Weights of a small GPT-style language model, trained from scratch on English Wikipedia.
Architecture: no biases in attention or MLP, untied embeddings.
MLP neurons of a small language model. Each row is named by its layer, matrix (gate and up: input weights; down: output weights) and neuron, and shows model dimensions 0-159. Each number is 128 + 24 x the weight over its row's rms, rounded and kept within 0 to 255. Numbers have three digits each. A neuron's up and down rows have the sign that makes its largest values positive.
After each neuron's rows, "fires after" lists the tokens most often just before its 100 highest values on Wikipedia text that the model never trained on.

L6.gate369:107095120141142113094099101110156198113131106096098091112150103140173113111116139160162139141141121156127175090151087120181117090135184136149115141099131097130164126130130100139114146112124132136170129108116116099086192119132132139125116094147156154116161133133141103152109111125136132114164140141104172139136132148181119077115137097156136120153131110109174120115119166116087103123169148133125096138141106112139145160106153144108145118108125102124139120120144142148134120137180093
L6.up369:107134151126157108129116114167115102104133128092142137136140123146150127121153160173148087132125125130072149126145123138104102123097146110134103126095122097123169112126133145160092053129126129124112099160122161109130114180117141081129137118097147157115118125135115140159179122161141145132130121102111096198162127115108154141149146125119122144143109178127090167137106129148156083115159070146086132092114098118141129093129144097107119143129103094112143125133162126128065121114146142
L6.down369:101119133135126082129116112150113148120152159116099107093185140141158141133119184142139124121108129156106166113095137093134154132119103092154127094089134080158171142122118107146094081148127085109150132133122177134155142139108111104130103096112153129102102103134095127181136108108111161134113108109151115155130114147140120074112144100156125124154113118095101149135136114171165111179158134126146089120072117144123139172129120148150112104118129115111130170106136152115108122087117096
fires after: ",", " was", " to", "After", " is", "ia"

L7.gate465:117145124131143110147150147152160159075114165123141099140124140090103152120108086137098121097139111165128149106098116137082125110121124114134091150160145133107106151117113110097094123140163130137133145103104087131105109075155112088100110131100127113127069087110144107115143114093163156096092098164106114152134129161154158142114101140172101084149166114160150129111092150122135117102081135138149116114109109103141150120134160131118159114136130065124121142110140113180108138152125111
L7.up465:114158120099156150189126126128109119170136152094152095112117105095099145077181144120116133122157111123107116105103090143150094132130137177118179125166116117106107086108100097118159090148134137104150108119109117155122111108141106114132179112147149108074138169139105094140141134091138109144145112072089098133119125115137099148130095150119100141124157109114140153165105155108147169099136117108112102142153179116151129093115150122113134126167122112126144145154103103141137124146100107
L7.down465:143163166086158137118134115130151094142128115148122131139128142104188121135124126117095147131152152123154143156141126129148107146143134110110097096137105137116117108129108102151101125097160161133131081132128099144157092167101115156117114123109157156113161089169143092173163141128117103147154179134128169131121132085096096125094091118162194145141120154136103134148127114156154089154114169115092161080122125131132137168155104127128138156137124147123104158104151128146168153078133131
fires after: "c", " h", "ri", "r", "on"

L10.gate266:131159147092116114093112149109134095115137122124119102120131134101147120128101146112191109076133094093119124119136120118108089127133115157157112092124126157123118156099151086146133072132172165135136116166138063102137085116155109165137101139120160075138130089114151146100143123104132122117139149116109136123150110153141133104113138080136136112128164180123134148129083201118160128128112148125105112078128133130137155156149155157113184125118115114107137143121135145160098151116118114
L10.up266:165135121124104101085121118131134114102155128157140113139159116124093160131149128065166148140139098117137135116134080158112142124133134122141101140149127147106105140140193132128136148174159137137118136132123095088152118145099113166087148138141154114126149141090107093152110116143115121165070128070110127135136135143098134103140149129155078101157158201161186140121142110139156177131133135145137156160148141097121141143163140138119169128123113125159135168106125150147115132117112097
L10.down266:118132144141148143110098134118080115123147138121107135146157132164144102104152136122115093148134120149125136127078157133118128132120175117127103126133140130160086145119143148071165133140126126153147140130126130111133083119153082101096149120103139145129184155111163104141115145127109097160139120183101111108166123157174140131065119135123149143200103161098115115127127066140153131083144170131107157124114137096141123131155128139117164096100097128139144128141064125126134098133158142
fires after: " K", " B", " Sh", " S", " C", " Sch"

L7.gate333:119107137084102139105151120138140126130152144100141126182168052144154124155128154146146118113121127118129114137111149113141136143107152139114087130151127127115091177127106108115124114141139166130126117132127109130079134148131132128121122107123141116117116119110106090118151107129142134108153086107087131122143130159159110127158168104148096121178130161132176139186105190127131074110094149099114132113121154073131137124119117109122209103143131131110115093091137137091096152087123128
L7.up333:113113112107136139101115116121120143097135127192194120142106157106143123117156152108146146110094133131114135158141147127092122152112079125122112095118108150132130139148134136125133170106203133132167087143134144102182118095135143145134134119141104117122142109134136078135130149162105145116170192087143106112141126153121147107142159121147174149157174124155072145125141105094122126108107151122107143118169131135135119132147132127144114126131137157186096080086133143116085155118122116
L7.down333:115121102116116175086121120144075104122098134122137089147132155115097117097126099123142114150144136121082125112085138097138137105125125147124162103134120144148125093112205095070119151099132110126101161147123104157110104104096128165088131134131123123100162129129123131144077094098114106127105131153151132162146136123081130128145159129137144134126138116130121106121082102141147121141136107157102135132115092127088134097113117110156104124109140220115184134111122160127105122171131124
fires after: " B", "k", " b", " K"

L8.gate80:107153123088166090083128121122153145094124125133151107149137127124112140143177143135171122096101092127130126108128124114121138144098160137111082148161105141171121158115138126153124124149188122095170133123120134116128118143128140157115151103130150108122098122137110102105135113072114105125089118082075102129130093150161114097112165110110117115127082150154174098167101122125154093111104142137126153172148128081113109145120104104124162158138110108159105103068120129137100145132130093
L8.up80:144125124111159114092162137164138105121081100141160126155106146143124157131162154124166143119103123127117115153161107104115156142134108082066138113143111131185155132145130144152102120099113124114171138139133123115112103150110169119109151103129130121129138127125058111137094147096134111075103127089112103137097093128142124125087178129109104141122071124139134152124131078107144108112133123141136121165129176087144112126149117121164126169168138126125085104136101105134099146131078149
L8.down80:129128131138157122127127103116110128090100103136160118137087175140152114100127114108115134201128165110113097145152096157155131122137120079112141103101136097116103117169136161105151140113138120167069129111137117146113162129112128125121140122140122135149173159135108118114053120152173176132163114108125141117142116135109135139120113201099112100114150123094129128142116099137085132131173141120120132078138176110153148084140103157112141122158120147129139143126132097143173113098114126
fires after: "k", " b", " B", "ang", "g", "or"

L7.gate426:117137109118151150153159180099177126118145150087174132144094097110141127090141119129087099104140108138130117089169136148119164135148141129147138077129157148126119162173170143096091129108144152131153127107149113134097140081141088121126130145132142122107169128113087112108162139134122096144112104165160126121135098140158111129093117159129086123160107139130159142128120149097121116129100182129116113148087161122145077125115167137122167095106141155125148160114125150121083161138113108
L7.up426:121100123151107104118134161129149180080157126113121146101160113078108103141173123101130104153155106109115157114139104129126098130147133135153093129139146121086169140128118113143108156132149130176144108086166108148092121113113178147144123146157165149074118123121134134153161160131095104151146095154099124139156116119120109165081126126154102136120107147121117132152113134175072139137173125141133155138134123085093116113132165116146081139165120129102163125089106143149103116151153112
L7.down426:134176157120125087114076103151112112146103132140112080120103170141118077146127147081147117072125140108096128137085143133129124122089076136084167159121112123133107118124104125165158116171082140119132141131157163100141151108145119135103147127116110118155106123137133146113119112153159110134136163063142172147085133161092117116150130152141123108132137152135102102134155098125170110132077113122153139107126115135078158134117084135123148157151097126136153120107129139098128129105112099
fires after: "C", " C", " in", "D", "d"

L7.gate226:098109127101123127122135123100104149096119108139136121124146098108109121163120155134121118141154154081151122124164109101130159125167136117139100117135157162085114142124138128109117130171167123184111114174113138110157129102133139141169121150035095080110126111143139126150135092081109123131098103104112128119125113137139108101170137137126094154099117143125155144118101095102167124146079113079122136155104165141112111136136128108127155086166099130116136126111116113178103122089113169
L7.up226:100091117118136156077109134123127113113141151134131149160144110122108132152118141159108128102099073150110141140138111114138162143120111105075135138115169125199129147134154145161125180135141114117152136109098112123148068130114148129116104144145097168148130164118099088120127124116137131163156103120115125111097140087153102135100148163149100113100134143050102087087138140107122156117145139122150140118119158155106131124158163130125141134137121145065140089101159104143098108141152140
L7.down226:096150139164137127116122114141140117119126144182164074162170107133097111116169165140098132070134185145132153135083164129091105113101152146159149145122100141163106130126150110103115120104119112106128114120114151168099139110094133162126116134162146134125163099115157114103101072103124118104120154161140172138069113100157116118108103109127100161118108135153159109139123111102140124131088078088118130128088111122122161133116096160123138144123129126126116139137151121074132113106127114
fires after: "ce", "P", "ing", "co", "C", "ta"

L6.gate496:105100113126142140133115151121164116147123130153127117093067109082081127135141142131118073126141084098137106137101144128143130153076149183192131160149097137108134077113120141083121099120120124122149103151135116156083107135175090132159156150116143143147110144109140113121138114166134135154104090081155107130167091128148135133141097111131125130154113142126147106190113127097121114149151101121123158132120135144140174093136107143110135131094128150136116128132110128060106127115146124
L6.up496:163114078142151168164171109151107147138137138107179130123090113145101096111141118142101092115128094155098107094087118119139111141128108146165132143132136143113127140098136127113122102148116144144163121139140144136119073109162108141069104100143065106133121137122117134091116132150131118119145089151133117156152145090103149149105111120150101147103156090179172115132138194134134126139135105108144092120137094113091124095154130137155131107136132122122161100159101122120085149168097100
L6.down496:139136139092131132114121065120122142156112124097116187140137138122145121158090171118087099139154119116099106153155135122141115142126135140072097126174140114154117125100115122156127107152119130111140157115138094119105103087092159132111097104170142137119106092129117124140125092115130115139130127145151142113117153111045077095127125130169139159141102147160101165091134158149141109143133146071132118121121128120097136138118129148139093088102143102138128160170134128160163076146139148
fires after: "n", "on", "d", "min", "ll"

L8.gate483:136115120129130132099146136121134122118122138104117100148088091115179150071134103126152125115090080139142128123176110111085125093120152124107106123168121128145127179124114140138104136133155173104095158082111145121092158163123111154153114168152109091087113106154109116093124109152171140122117103149130151149092125148169164150161122101133165111159160171130144150128108155124095091122102121172128143111157137134128115168106105110125131136142112113119123133139174158100123170123098093
L8.up483:099115123082126112069109147118083145090117117090141125123124117106131125127107187088126139122130137114085138134157137063168165118123174111131129181150126099134137105081091155165149158083115154119139143104154122116131101132135116139119103143108158097101143128154138115141116176107102125171171159141131101103094129155135097137131142118135126116142170124134110138120107149146132142108165148138100151124118110143151099139143125100125098123149064140169095129131116154137091114149092130
L8.down483:129132142097133145126105145156139084142131103108129100128130167114116108141129151162125136093128160147093095208124116151121147114099164129120123125138092119126118126113113108102148158124098130179093180128137120143135101109171117141123102117123118134113163132124118097116119153121084113181149113103143157107108089108108102109165103143179152131155113125133134115107097093106098170145130099110151071110147080151141133180130116153131152164122164138124187129144133103127096137123122156
fires after: " Bar", "or", " War", " B", "k", "al"

L7.gate345:124087138070146115119130084118128136135109105107113098163168110130124104135132161138123084077117112106121103115111099099099083157080147147141127118137139149108079153113081133153120127136170132129074122115102117131138127093150121161139132138115178096142127152099155110146147108138072168104101097120108121142137136132132183105160094113101086137198130153118149123155098144143142102126115137118092138127101136149140074141123124132111173118122128106118123112139114098136124138137167124
L7.up345:101080087084145067099163089139123093115092113138119124139106105148113146163126120160099106104152113133090127150138126085131139147125168153147136107081125134161097138134122164136153117134141132146120123113104103116156110091119099114128149132177115091143126139118051101160121133106077132148118110094134132155146132165119135143154128159120121135147112139115154152156150150110112136136112135078111177145115160179159133123102128132146123105135150132133093105116099075160115158142131148
L7.down345:127143103163118143144113150109103126124134121119118116088158158124136115118129181126153140188165136119135157174124184087127185118140154148139136135126068111107135095107142150090103120147060172153158107125143122160096156085092125111127140095143126122132130097130145128105096128122108110088139142093102128155171129135082100159148122081112141142117134090135135107119151077142113142109104129121104165124152120108139153105136139140147102112154135178121129110119123095145142137110096119
fires after: " K", "k", " S", "n", "w"

L7.gate467:151103148148124151149117192095147187117141132153156142092102108089184146121131136137115092153153145117159138106135148107084139136163121151144135121137158145149142148185176108095129125123095113139156143129153158160111163112144134148155140132088144089129177157108112151122129130104139126126134100125082161145118128144138121143113070134093165123094061138129143138124099112115127113154122131124126111158109132162101118102143105153112158103108165148131106133133133107103091102121146161
L7.up467:106124090178133149159151125098086112148165102090082111119135147110167101091190177149130083095108086118122153139119134162145153133140137105117151125106131140152120108121106137159134133094106129119107065146124140088152115121152141109126164111121149151098138116109108141143137142122150108155146138147115122145193143079123111110094118149147078132115177142109114097105112130123157129140147093139120142120128166124131114127138109156121118130121137127090151083155121085149116092133115172
L7.down467:128139112079114104159110143146152107155101090138122101120152164099125143113128189135108129087147175134132123144153145111104114147137158171117109113168120114121135109086118099151121144150091146148126126124173146123104128124120123124144119140144179166141084154164106132170155101117125129109126129099107142112123104069113142114115157163129163156155102153149108133133185087130133151109167067103124155132138129131160160149126147158103103112107112130178164153140125117151148101136098138
fires after: "d", "on", "P", "op", "C", "li"

L7.gate578:128148124132135137147132140128137135087128168121132121103134101105164159153132131138114028117146159128111112147116129120137074098129075117126119133154127123104103104132126117108097102057139172137119121113148105141148137108135129086127128150089138106113151067106156147122156142122127134087149104151110130141160112146132171162147091122144120128109137149132170130190079161120127111149124092158106146106100108112122177100161118170121161122119139119112150104136155123140141131101135143
L7.up578:147138111147132145144194118153077108121127162095142130151114107151109112122124113107162124112109143151100143148121082154186154171115179097134108141165140137105153099091120133119147104156122108105155172123133131136141150132124137115169091122149122099145117149120088128124147128138130141160101115155173141099143138136125100123084104149085156079114194133104120160146086133096158126102133124139108146112147125136137094130123141084125126175143111084166158142145117120153138135158108111
L7.down578:094135131126131142124089160111152126140126107166148151150138104159119162152163094130130132100140165137179082112110166125157170129130143119095149123151170149142124092147097159117146123119082155139116119146101118137140123174160142124126123113186168130147143130098101116151149079093139095119125106149084154113108128122119112133158146102113138124118149162112155140089167115158131129133135109142135164115133150104152144150171096123132074136113180051104121111130139126126128133143170119
fires after: "re", "s", "ri", "n", "er", "r"